Weights of a small GPT-style language model, trained from scratch on English Wikipedia.
Size: 14 layers, width 256, 4 heads of 64, MLP 1024 ReLU, vocabulary 8192, 13.4M parameters.
Architecture: biases, capped logits.
Training: a variant of Adam for these matrices, 485M tokens, 14786 steps.
MLP neurons of a small language model. Each row is named by its layer, matrix (down: output weights) and neuron, and shows model dimensions 64-127. Each number is 128 + 32 x the weight over its row's rms, rounded and kept within 0 to 255.
After each neuron's rows, "fires before" lists the tokens most often just after its 100 highest values on Wikipedia text that the model never trained on.

L7.down562 [123 180 137 102 102 139 165 109 170  99 122 108 124 110 143 127 108  91 179 168  93  80 148 148 134 145 160 126 160 102 124 145 109 144 146 149 123 184 148  96 128 137 163 140 120 163 104 144 110 193 132 166 137 207 104 157 181  73 107 130  94 168 115  22]
fires before: " |", "0", "1", "2", "5"

L10.down760 [129 153 107 140 102 100 128 154 120 143 102  72  82 153 119 129 121 136 116 150 142 132 157 124 144 101 213 118  95  93 122 110 124 149 138  85 138 175 110 201  85 127 139 154 145 149 136 167 106 107 114 112 122 114 158 130  87 123 166 160 177 132  83 134]
fires before: ":", "-", "s", "):", " code", " "

L9.down615 [110 145  67  47  85 125  67 136 164 128 100 141 140  57 107  90  85 135 115  66 126 113 113 115 173 128 229  81 201 173 123 104 152  34 136 161 131 145 134 141 119  81  98 124 159 146 163  91 117 156 189 109 104  60 112 107 122 149 117  98 157 112  94 154]
fires before: "1", "8", "2", "0", "5"

L10.down63 [171 143 161 131  86 152  96 164 148 154  89 135 106 129 109 115 100 153 119 109 153 132  99 127 130 117 112 134 134 173 189 105 130 155 175 136 130 125 102 167 131 109 187 173 166  69 212 171 160 174 106  99 141 122 132 107  76 129 118 105 129 125 129  90]
fires before: "1", "0", "2"

L7.down817 [156 107 177 168 162 144  77  99  83 117 173 139 157 186  92 110 100 150  90 168 172 199 126 114 117  93 185 111 130 120 106  73 107 132 134 114 140 114 112 215 125 102  93 171  97 154 143 111  96 122  76  95 135 135 106 190  93  83 136 165 100 112  63 122]
fires before: "1", "9", "3", " ", "2", "7"

L7.down510 [ 46 101 126 172 157 131 153 134 126 160 119 127 125 159 106  68 128 141  25 151 128 137 129  86 128 132  89 107 153 125  98 121  99 147 122 105  94  72 111 131 175 171 148 122 137 199 181  85  90 159 116  88 115  70 114  99 134  72 114 112  67 127 135 120]
fires before: "°", ";", "N", "E", "″"

L9.down581 [139 141  67 133 122 116  94  81 130  97 140 144 172 117 166  91 106 101 182 140 193  56 172 136 152 149 152 115 113 111 130 118  94 128 112 169 129 125 143  86 133 155 112 167 131 185  93 166  66 156 103 101 121 146 127 162 111 125 124 131 118 160 103 104]
fires before: "″", "5", "6", "E", "7", " third"

L10.down860 [105 122 178 184 127 127 157 164 100  98  87 115 145 103 129 101 174  82 123 136 144 113 121  96 149 129 132 171 169 120  96 111 180 121  78 121  56 149 138 139 156 141 140 100 103 137 148  78  63 130 104 159 132 187 186 111 178 158 162 118 131 136  82 125]
fires before: ":", "3", "4", "2", "5", "1"

L10.down896 [ 81 160 178 130  95 136 103 121  95 168  92 123 153 200 103 111 160  94 113 134 151 154 203 184 127  92 159 100 134 114 141 166 133 147 122 117 132  46 131 110 173 151  94  92 161 129 126  79  56 128  88 126 121 108 127  50 117 124 116  94  89  85 129 176]
fires before: " well", " a", " the", "c", " ", " they"

L11.down921 [142 197 129 179 126 160 136 106 162 131 155 130 112 130 132 198 115 144  87 100  75  81 170 138 158 117 163 157 119 181 139  84 186 126 131 142 157 170 203 172 140 118 110 127  45  94 110 147 147  97 121 141 137  78 177 118 126 115  93  48 131 117 194 142]
fires before: ",", "0", " January", "1", " February", " June"

L11.down87 [139 152 108 129 131 170 142 132 152  94 115 155 120 179 131 184 111 121 120 172  89 105 161 149 105 120 101 152  93 118 142 100 174 121 188 207 138 131  94 128 119 184 136 109 154  68 150 124 116 175 114 110 117 116 147  39 117  84 112 108 134 105 128 123]
fires before: "6", "7", "iya", "ville"

L3.down316 [111 154 146 121 140 146 123 163 144 114 123 119 151 107 101 164 123 159 167 132 178  84 211  94 132 132  94 114  94 153 132 158 154 210  99  91 140 120 166 101 144 116 149 114 131 103 208 168 106 136 119 179 116  85 167 172 132 131  74 166 129 153 197 120]
fires before: " the", " a", " he", " ", " she"

L9.down439 [111 149 142 167  75  91 118 126 152 151  48 140 118 114 165 162 162 143  56 192 124 160 172 106 208 137 129 127 125 149 172 153 128 106 139  99  84 159 155 164  95 126 166 144 135 113 145 170 206 141  95 130 140  72  52 108 103 159 134 140 152 172 151 116]
fires before: "\n", "|", " "

L10.down187 [144 135 120 110 181 143 138 122 129 141 148 108 108 150 170 149 154 104  88 115 134 119 125  93 153 138  94  57 122 114 134 171 124 150 140 140 133 127 156 104 140 128 130 116 127 117 154 143 125 160 131 147 174 153 109 146 145 172  99 131 118 124 132 121]
fires before: "\n", "N", "E", "1", " |", "="

L10.down729 [127 117 135  78  71 193 124 134 145 127  89 146  81 162 141 125  77  84 124 154 120  84 101  91 137  83 159 140 137 155 152 124 127 140 132 108 135  91 126 139  94 131 159 125 106 168 136 117 124 140 131 107 162 204 148 108 102 121 134 148 123  90 136 134]
fires before: "9", "0", "1", "8"

L7.down372 [125 140 146 136 101 123 168  94 107  77 123 118 164 101 118 117 116 175 126 149 113 106  78 151 123 162 137  62 117 149 158 146 204 128 122 140 148 116 129 125 107  63 138 112 128 149 101 143 114  96 183  94 122 132 179 133 138 117 125 127 116 114 216  72]
fires before: " |", " (", "}", " "

L10.down608 [139 134 163 189 165 118 130 158 177 120 121  96 161 133 139 120 145 151 126 149 168 130 118 129 107 135  85  90 177 136 121 137 140 118 103 147 172 134 125 140  61  59 100  74 150 115  86 118 124 195 153  85 149  70 128 114 112 168 169 173 108 153 102 108]
fires before: "1", " |", " ", "2", "6", "Chapter"

L11.down958 [172 110  85 161 122 142 129 131 129 132 124 137 132 199  77 112 101 146 121 172 153 189 107 203 169 130  91 190 157 179 147 103 138 140 130 113 101 130 114 152 150 101 144 109 104 143 145 154 112 124 117 186  68 151 127 180 177 176 170 176 143 155 166 112]
fires before: " of", "s", ":", " |", ".", " "

L7.down394 [121 124 170  68 113 126 106 149 122 152 130 111 126 104  67  99 123 124  85 139 136  63 107 205  79 136 191 172 100  70  97 148 182 161 117  87 145 127 162 165 123 171 157 117  87 193 171 148 167 151 164 114 107 139  86 116 146 157 159 153 120 146 157  83]
fires before: " in", " on", " by", ",", " to"

L11.down510 [116 114 137 139 157  83 141 142  93 128 114  88 134 151 148 168 147 189 146  94 156  82 143 130 108 184 137 125 152 113 107  60 119 129  63 137 120 143 112 152  90 128  71  64 122 118  99 144 117 137 129  97 141 155 153 207  95 160 148 180  23 112 105 160]
fires before: ")", ":", "–", ";", "\n"

L10.down866 [134 129  86 132 148 140 163 115 118  99 144 162 173 157  93 167 127 140  79 123 157 136 135 120 145 156 104 126 123 121 105  99 110 189 111 148  86 142  73 129 107  97 125 123 134 164 131 128  84  94 179 177 102 124 142 154  91 122 193 135 179 122 111 100]
fires before: " |", "\n", "born", ")", " =", " "

L9.down589 [174  79 174 128 123  75  84 103 104 133  71 123 114 107 127 127  77 124 152 109 142 166  96  69 110 144 158  96  99 133 185 117 148 139 176 135  97 148 137 141 208 104 116 125 129 113 128 160  85 146 149 183 148 113 177  69 100 108  92 182 109 150  99  30]
fires before: "8", "9", "7", "2", "5"

L7.down435 [146 111 110 152  79 150 146 113 152 108 154 135 116 135 119  73 130 138  56 157 130 115 138 109  87 111 145  62 158  95 179  83 103  87 161 144 128 127 169 173 131 139 129 126 110 107 172 107 113 139 129 165 130 114 128  92 113 138 130 134 111 138 133 119]
fires before: " ", "0", "3"

L7.down458 [171 165 152 143 117  84 141 157 223 141 170 161 144 117 148 142 121 170 146 130 150 107 108 157 153 141 127 101 133 122 116 100 170 115  95 122 140 157  93 151 110  52  85 149 156 137 178 116 118 135 154  87 109 114  76 200 139 178 145 146 116 137 142 121]
fires before: " |", "1", "8"

L11.down797 [164 177 148 138  76 150  78 127  92 158 158  72 134 115 108 126 111 123 115 188 101  72 117  78 156  86 163 152  87 170 135  54 110 138 117 170 175 161 141  93 125  84 144 137 121 198 134 162  91 135  68 133  99 178 112 153  40 123 141 152 104 134 141  25]
fires before: "1", "8", "7", "Q", "6", " |"

L11.down416 [108  71 183 141 164 196 143  88 162  64 177 160 172 139 153 154 119  73 194 168 116  73 150 100 116 120 128 163 107 137  95 161 109  91 114 119 171 141 120 120 143 124  73 134 131 124 116 133 129  75 152 103 134 137  89 143 150 114  92  93 202 125 163  89]
fires before: "7", "6", "5"

L9.down208 [137 119 135 103 120 116 131 169 128 151  60 138 117 123 138 121 106 100 176 121 195 185  38 112 168 144 105 141 105 114 140 116 183 127 121  71 154 184  94 132 187 151 114 161 142  84 167 164 102  85 116 179 149  88 129 111 121 144 125 120 125 125 143 111]
fires before: "8", "7", "9", "5", "6", "0"

L11.down1012 [155 129 118 130 169 103  94 105 205 176 121 129 139 128 164  92 101 174 126 121 122 167 138 102  72 125  63 169 183  60 155 118 141 140 124 120 212  77  93 129 107 173 114 124 178 147 101  74 110 110  85 132  89 130 147 185  73 159 110  86 102 145  80 105]
fires before: " |", ".", ","

L10.down256 [ 93  92 153 145 174  79  70 110 134 147 159 156 150 100 148 134 146  90 127 161 168 137  58 120 144 120 194  87 104 136 130  70 205  93  52 134 157 138  58 100 120 125 101 183  98 108 111 126 176 158 189 114 107 154  79 175 171 117 154 128 110 147 138 151]
fires before: "2", "1", "0", "%", "5", " |"

L9.down695 [ 96 150  93 152 118 189 123 100 179 174 147  64 151 112 162 121  98 104 122  95  56 137 100 113 114 160  68 102 152 103 128 147 196 127 114 133 107  96  72 121 125 105 107 120 194 192 145  89  97 145 119 151 185 134 109 106 138 113 142 115 152 116 128 141]
fires before: "\n", "N", "-", "E"

L9.down783 [127 140 153 116 124 123 123 105 128 144 101 127 118 142 129 155 140 124 123 131 121 127 148 130 146 139 131 155 106 136 145 106 115 130 133 116 113 135 123 140 109 164 124 124 125 129 124 121 142 134 129 104 128 124 133 122 135 124 122 122 132 139 127 126]
fires before: "\n"

L4.down864 [102 174 119 147 133 155  92 174 148 142 119 110 104 134 122 142 143 161 146 127 144 169 141 125 143 102  89 102 118 119 148 153 115 168 147 166 123 115 175   0 130 139 139 140 183 127  92  75 170 108 123 145 103 142 108 136 159 165 135  91 126 115 102 109]
fires before: "\n", " \"", "3", "4", "2", " "

L11.down883 [162 160 141  57 147 119 154 173 155 137 171 164 125 135  98 115 103 165 139 137  50 151  86 113 134 122  73 123 172 125 111  72 163 132 145 154 104 134 106 115 160  78 143 130 150 172 100 168 108  89 117 167  93  71 101 100 131 140  89 133 140 130 133 118]
fires before: "\n", " |"

L10.down282 [193 145 135 148  82 104 128 121 165  96 192 166  90 185 144 119 133  77 149 111 103 148 137  90  87 123 185  87 178 102 152  95 125 104 107  45 110 122  91 170 124 109 151 127 145 112  76 186 136 143 145 113 131 157 128 172  71 174 125 133 118 139  72  75]
fires before: "4", "3", "0", "2", "1", "5"

L7.down233 [138 150 143 150 160 100 207 140 156 157 150 145 142 123 154  93 121 141 141 144 150 121 164 137 141  85 178  86 146 130 166  53 105 120 152 113 187 113 136 178 106  67 101 134  48 113 158 116 111 177 147 105 156  87 116 178 138 181 129 148  91 128 112  69]
fires before: " |", " ", "%"

L10.down582 [130 162 145  92 150 108 130 111 136  93 138 128 156 109 153 144 155 132 114 179 132 118  85 115 177 157 135 153 156 151 130  64 142 125 121 173 181 136 156 148 116 115 131 142 126 151 116  93 125 132 137 106 147  26 140 159 101 156 134 145 122 159 123 139]
fires before: " ", "1", "0", "2", "7", "5"

L7.down750 [177 193 131  96 158 175 129 191 130 142 102 157  71 124 102 148 146 138  99 133 103 131  95 136 111  92 111 118 111 188  89  42 146 144 170 158  76 100  96 146 157  64 136 156  57 101 184 120 127 159 158 161 106 160 148  77 165 158 141  73 148 186 147  36]
fires before: "2", "1", "0", "9", "N"

L11.down215 [ 87 108 135  98 110 152 101 138 118 142 142  53 122 162 142  96 118  81 110 137 127 150  96  74 101 134 123 177 128 189 112 123 116 130 114 104 187 181 128 154  83 112 159  82 150 110 163 106 142 178 118 157 165 184 116 152 115 134  93 135 101 140 119 119]
fires before: "8", "7", "9", "6", "4", "5"

L9.down417 [ 89 118 139  67 154 130 137 138 183 148 108 123 138 157  74 117  93 141 136 116 110 137 183 134 116 149 142 125 135 121 116  91 131 150  90 116  84 156 142  86  90 121 131 182 113 213 134 117 121 108 162 153 127  95 125 185 111 155 150 207  80 150 104 130]
fires before: " |", " ", "4"

L10.down135 [185 156  86 138  66 142 104 141 145 122 199 107  70 116 179 120 130  95  79 121 103 104 178 128  46 163 169  77 146 130 154 116 100 141 112 127  97 125  87 132 103  91 123 112 135 100 175 130 126 168  64 114 115 100 152 186 118 115 135 118 181  81 152  74]
fires before: "0", ",", "5", " million"

L11.down959 [120 106 179 108 146 149 112 183 163  73 135 139 134 178 193 172 116  69 160 197 102  95 168  83  41  58  88 151  88  96 163 130 134 139 173  99 193 127 147 135 135 123  75 164 146 114 160 164  97 178  64  57  65  94 134 108 143 118 109 106 136 131 127 138]
fires before: "7", "6", "5", "iya"

L9.down243 [ 76 149 150 147  86 148 114 138  45 151 102 131 151 124 128 151  93 132 132  94 171 155 148 116 129 131 178  83 133 184 156 125 160 149 117 131 120 139 163  86 130 108 158 109 178 158 110 144  74 152 122 140  85 148 170 121 144 128  76 121 156 111 165 105]
fires before: " of", " to", " "

L11.down937 [115 151 126 130 120 140 107 102 150 145 132  73 100 172 175 162 165 120 118 145 155 109 114 117 134 170 180 109 159 127  81 162 113 171 127 135 133  72 113  87 125 127 115  65 178  78 191 108 183 140 104 148 151  88 141 119 117 149  73  99 120 103 152 135]
fires before: ".", " \"", " ", " Title", "2"

L3.down434 [155 129 131 153  72 171 247  49 132 151 115 154  97 148 117 113 138  71 127 185 111 121 165 138  80 132 134 165 187 154 141  97  44 112  84 129 165   8 104 151  52 120 101 100 135  91 154 100 114 159 124 174 144 138 113 102 129  57 146 176 139 132 125 169]
fires before: ":", " |", " of", "\n"

L11.down1009 [ 87 121 130 160 126 138 157 188 129 163 173 105 156 202 131 130 173  84 122 175 113 157 128 126  82  64 141 117 109 129 206  81 124  87 156 145  59 192 125 127 139 173 107 130 107 145 179 113 190 142 123 108 125 121 144 162 144 111 125 137 116 163 153 119]
fires before: "1", "2", "3", " ", "5", "4"

L11.down197 [ 99 131 165  94 102 119 162 111 140 143 137 109 107 146 143 110 138 192 164 182  91  98 129 110 134 106 108 147 121  54 138  50 177 177 145 132 147 123 121  96 151 160 150 142 137 162 101 123 161  63 111 115 176 132 129 210 137 107  93 144 122  97 100 118]
fires before: " |", ")", "M"

L11.down439 [168 110 116  89 102 191 154 120  68 191 151 159 159 122 103  74 186 127 152 176 132 181 142  79 137  98 152 130  58 108 158 160 100  79  68 104 122 131 141 161 152 195 137 148 110 196 116 119  65 167 127 128 176 181 158 161 156 130 105 151 105 145 147 138]
fires before: "7", "5", "8", "4", "9", "3"

L9.down650 [175  77 148 157  92  95  87 185 124 202 136 113 104 123 108 112  73 128 113  96 162 117  89 134 112 121 106 121 133 151 184  99 107 151 159  91 142 127 133 181 130 108 171 146 109 148 198 177 170 139 116 142 119 110 106  89 100 187 153 155 129 127 184 124]
fires before: "1", "0", "2"

L10.down1010 [118 197 125 150  98 152 180 127 151 161 116 103  87 155 169  48 137  89 127 145  71  80 104  86 113 131 108 125 118  99 114 159 103  85 157 125 138  88 156 169 121 155 196 106 142 101 152 130  83 148  50 131 196 118  93 149 124 140 136 157 167 110 131 106]
fires before: "1", ")", " |", "2", "ER"

L10.down386 [126 101 203 115  75  95 184  79  85 155 131 133 103 150 152 112 116 127 181 115 118 137 178 151 108 149 173 140 164 203 150 169  92  56 184 144 132  84 138  76 119 131 151  91 142 189 117  89  92 182 199 130 162  97 182 128 101 124  83 108 121 114 102 110]
fires before: " |", " ", " Candidate", "2", "1", " Apps"

L9.down260 [101 109 192  77 154 133 109  97 163 121 104  89 137 147 129 121 118 144  89 120 137 136 105 113  99 165 163 130 143 198 130 105 181 143 147 118 159 125 143 147 111 107 146 208 145 159 161 171  99 178 126 142 111  76 100 143  71 151 116 125 103 123 114  86]
fires before: " ", "\n"

L9.down90 [154 167 148 105  47 107 142 121 162 101  88 130 183 100 141 135  93 131 180 138  44 157 106 122 124 113 143 146 148 128 157  88 115 103 123 196  96 154 159 101 140  77 149 126  91 105 168 100 140 212 118 134 114 122 120 147 129 114 140 108  89 111  94 137]
fires before: "0"

L9.down79 [ 34 160 123 115 139 103 182 138 121 120 116 130 140  97 117  77 143 130  87 140 122 111 154 170  95 182  99 129 135 139 123  89 168  98 122 155 178  89 105 158 131 113 132 175 111  96  83 149 149 136 164 149 134 110 141 166 131  97 100 104 129 118 159 123]
fires before: "0", "2", "1", "9", "4"

L10.down474 [150  74 122 112 133 108 133 116 130 138  83 177 122 192 105 113  77 150 142 133 217 178  67 101 101 110 138  55 134 176 183  84 178  99 167 131  74 156  89 101 154 126  87  97 143 102 158 123 119 114 154 114 164 128 167  97  96  50 110 214 153 201 104  93]
fires before: "8", "9", "5", "7", "6"

L11.down405 [119 163 122 112 145 135 123 152 156 164 139 171 152 124 123  92 169 185  61  84 174 114  84 117 140  93 150 132  75 108 120 102 129 112 106 150 192 119  82  97  53 126  69 191 147 112 139 129 106 121 144 117 142 214  84 107 162 137  55 154 156 118  91 131]
fires before: "2", "3", "1", "8", "9", "5"

L11.down697 [101 121 118 145 148 153 128 125 169  82 190 136 159 168 137  99 137  96 131  94 145 118 192  71 161 140 168  87 120 148  77 116 110  95 131 119 100  60 106  45 138 136 113 105 161 128 119 124  96 159 129 160 117 129  66 196 138 126 167 182 142 104 171 115]
fires before: "″", "==", "6", "})", " life", "}"

L4.down109 [ 97 143 128 205  39 138 143 114 100 121 126 129 132 119  92 141 109 144 118 144 169 108 122 168 170 109 113 113  98 180 163 133 157 143 140 143 122 135 163  97 167 162 130 135 127  54 119 181  89  88 151 115 121  97 142  72 159 173 179 113 102 104 175 141]
fires before: "2", "1", "4", "9", "0", "3"

L11.down728 [158 158 143  96  64 177 230  97 148 182 150 112 143 135 157 167 160 146  71  85  68 157 116  76 150  85 132 123 117 228 151 149 155 118  99 116  85 114 121 164 126 138 130 111 196 141 136 138 104 162 104 115 149 145 102 110  58  98 170 152 175  84 102 127]
fires before: "4", "3", "N", "5", "E", "0"

L10.down296 [125 125 118  96 117 132 139 173 105 133 184  85  84  97 147 107 189 109 101 145  73  81 188 110 114 151 131  52 111 135 133 153 132  77 160 153 104 114 155 128 150 101 116 125 103 135 169 122 176 137  95 131 140 130  83 124 169  70 140  55 195 182 158 109]
fires before: "0", "2", "1", "5", ",", "3"

L9.down909 [ 66 106 156 137 190 125 143 145 149  98 126 153 145  94 170 125 154 171 126  95 163 129 117 152 152 160  78 125 103 117 144  82 145 156  97  90  72 119 113 173 178 131 137 181  70 103 140 109 110 154 193 107 165 136 167 120 113 160 168 176 103 122  50  96]
fires before: "\n", "---|---|---|---|", " |"

L11.down318 [106 117  87 125 200 125 155 112 130 129 137  85 103 155 153 117 166 172  98 184 110 177 125 112 105 159 153  85 139  74  62 121 152 116 143  95 149  86 122 166 150 110 114  76 105  89  64 133 123 139 115  93 117 197 124 212 109 117 146 195 112  89  95 153]
fires before: " |", ")", ",", "–", "\n"

L11.down767 [ 91 116 145 134 106 111 182 190 133  56 109 181 169 149 127 129 135  69 166 181 109 138 162 142  55  92 167 110 126 106  88 159 111 102 156 130  94  90 121 140 107 110  62 103 122 130 143  91  53 158 102 134 113 140 141 118 154  92 113 181 115 128 150  85]
fires before: "3", "4", "5", "6", "2"

L7.down17 [177 196 100 155 145 122 129 209 170 121 110 133  48 124 138 157 122 127 111 108 109 112  90 105 107 141 147 131 142 161 173 125 120 128 152 156 143 122 156  61 139  83 177 108 151  76 135 103 167 133 124 117 124  81 174 117 137  99 145  79 115 148 181 150]
fires before: "1", "2", " by", " ", "3"

L11.down380 [ 82 130 188  95 102 125 138 106  98  92  86 104 153  89  86  72 117 127 183 113 124 137 144 126  87 157 164  54 169 139 236 108 134 117 120 165 143 112 132 124 130 110 179  45 161  66 125 136 119 139 111  99 151 154 119 101 162 114 163  97 111 140 115  97]
fires before: "0"

L9.down832 [139 136 119  25 132  95 219 133 102  96  77 122 137 189 171 123 111  92 173 141 127 162 150  98 164 109 168 161 138 180 103  74 107 182 163 110 145 125 125 150 118 148 166  73 159 144 144 101  93 119 142 124 113 201 107 174 140 170 131 143 129  79 146 175]
fires before: "0", "\n", "9", "-", "8"

L9.down507 [132 144 138 127 129 124 124 108 131 151 128 144 122 161 109 141 139 137 123 132 120 134 121 138 127 141 120 144 113 115 124 125 112 122 110 125 120 125 151 138  88 131 123 115 118 111 112 125 127 124 127  93 131 135 106 107 143 129 121 146 125 110 118 147]
fires before: "\n", " ", "0"

L7.down897 [ 98 119 131 128 103 152 128 134 152 165 107  95 145 115 124 137 148 144 150 156  80 113 131  89 134 182 208  92 144  52 132  94 130 149 148 156 122 151  99 145 144 107 176 136 131 164 125 126  98 136 108 119 106 164 150 154 185  86 133  96 125 168  78 117]
fires before: " |", ",", "ler", ")"

L10.down240 [164 200 148 122 103 174 128 173 104 134  89 108 115 134 150 122 142  87 118 158 161 104 144 107 139  81 197 128 146 146 140  96 179  86 133 115 115 122 154 144  98 103 149  94  80 134 122 133 126  87  71 125 199 153 178 136 116 161 163  95 166 157 104  72]
fires before: "=", ":"

L11.down777 [117 116 155 159  91 104  81 186 176 112  92 134 101 119 140 107 179  99  91 160  95  74 105 163 154 159 119 182 116  71 144 112 121 121 115 125 152 105 128  95 106 212 122  60 161 151 145 132 160 119 116  85 139  80 133 116 123 137 121 152 175 155 121 151]
fires before: " in", " on", " by", " at"

L7.down209 [115 136 212 108 126  75  53 194 174 159  99 148 138 132 204 213  86  92 126 132 132 134 156 142 198 182 123 154 106 151 172  72 179 146 173  94  78 166 132 130 127 115 194 136 135 106 127 110 110 184 178 130  80 127 141 139 156 163 135  96 134 132 174 113]
fires before: "\n"

L9.down773 [138  58  86 135  84 134 182 134 159  57  95 155 133 136 154 171 130  86 148  95 134 117 162 137 163 132 141 116 152 122 135 149  72 118 114 111  98 135 133 125 112 107 118 108 134 112 148 125 161 105 165 160 151 102 115 109  71 115 121 172 189 131  81 108]
fires before: " |", ")", ".", "7", "\n"

L10.down111 [125  47  97 104 144 125 162  97 126 115 128 116 117 114 134 158 147 211  91 103 172 107 106 104 118 145  97 165 128 110 128 142 182  95  74 158 153 143 111 149 160  92  55 157 119 134 113 165  41 176  92 103 121  72  83  69 138 112 178 121 112 177  99 112]
fires before: " "

L7.down832 [ 85 135 102 148 121  94  88 139 122  93  85  77  90 120 216 145 102 161  87 196 101 115 132  99 209 176 125 198 116 118 197 112 117 164 120 170  93 159 157 140 101 157 119  95 147 139 140 115 128 117 181 119 116 135 141 127 174 120 102 137 148 132 159 112]
fires before: "\n"

L7.down904 [128 110 171 112 106 220 194 113 162 109 112 129 150 163 148 110 139 131 129 135  83 140 100 148 123 109 122  73  91  50 113  64 147  86 103 158 106  96  97 148  87 131 130 127  95 132 131 140 133 142 101 178 143 107 114 111 130 111 155 157 118  87 106 186]
fires before: "\n", "---|---|---|---|", "=="

L7.down685 [ 74 168 113  63  65 108 204 104 149  84  64 153 144  85 181 127 119 107 165 142 130 145 121  70 164 145 119 147 143 131 122 117 153  91 148 114  97 130 107 156 145 149 142 146  97 106 121 114 116 124 196 168 159 171 118 140 131 115 159 117 116 126 138  98]
fires before: "0", "1", "2", "9", "8", " York"

L7.down742 [117 120 135 132  82 144  90 164 143  99 134 197 112 143 178 167  89 118  99 121 147 147 151 103 104 156 141  98 179 150 137  94 129 134 137  81  93 128  91 126  77 113 124 225  64 109 133 164 118 156 130 131  99 137  91 133  90 120 171 125  71 149 181 108]
fires before: " ", ",", "1", "0", " |", "5"

L11.down9 [116 157 109 177 110  92 131 135  90 102 133  94 126 161 134  84 134 109 139  55 222 149 103 139  81  73  85 126 162 108 116 116 152 103  81  84  68 125 155 125 185 122 110 154 148 135 108 151 131 132 141 124  75 149 140 104 169 156 144 112 159  48 160 134]
fires before: " not", "s", "ing", " to", ":"

L11.down191 [177 157 105 107  91 196 215 158  79 169 173 134 180 139 101 113 136 154 117 123 131 131 145 131 157  94 142  90  92 130  80 165  96 126  87 107 134 104  85 156 153 151 197 149 111 182 150 111 154 130 110 105 115 120 112 131 118 134  87 148 140 136 125 126]
fires before: "5", "2", "3", "1", "4", "6"

L7.down697 [184 112 124 171 147 157 151 171 154 114 145 162 176 113 147 143 137 146 121 142  94 172 164 100 116 150  95  57 104 112 133  81 136  59 159 152 119 116 118 133 125  92 185 119 152  96 158 107 117 118 127 187 167  76 127 154 142 102 113  66  91 124 103 169]
fires before: " |", "-", "\n", "|"

L10.down117 [164  81 135  93 166 117 126 115  92 109 124  92 121 134 143 151 130 137 134 109 143  87 146  87 132 196 114 133 100 156 164 106 170 125 163 112 164 137 122 158 124 120  81 163 111 159 158 131  84 172 163 116 128 110 145 164  47 106 132 121 108 192 113 158]
fires before: " ", "1", "2"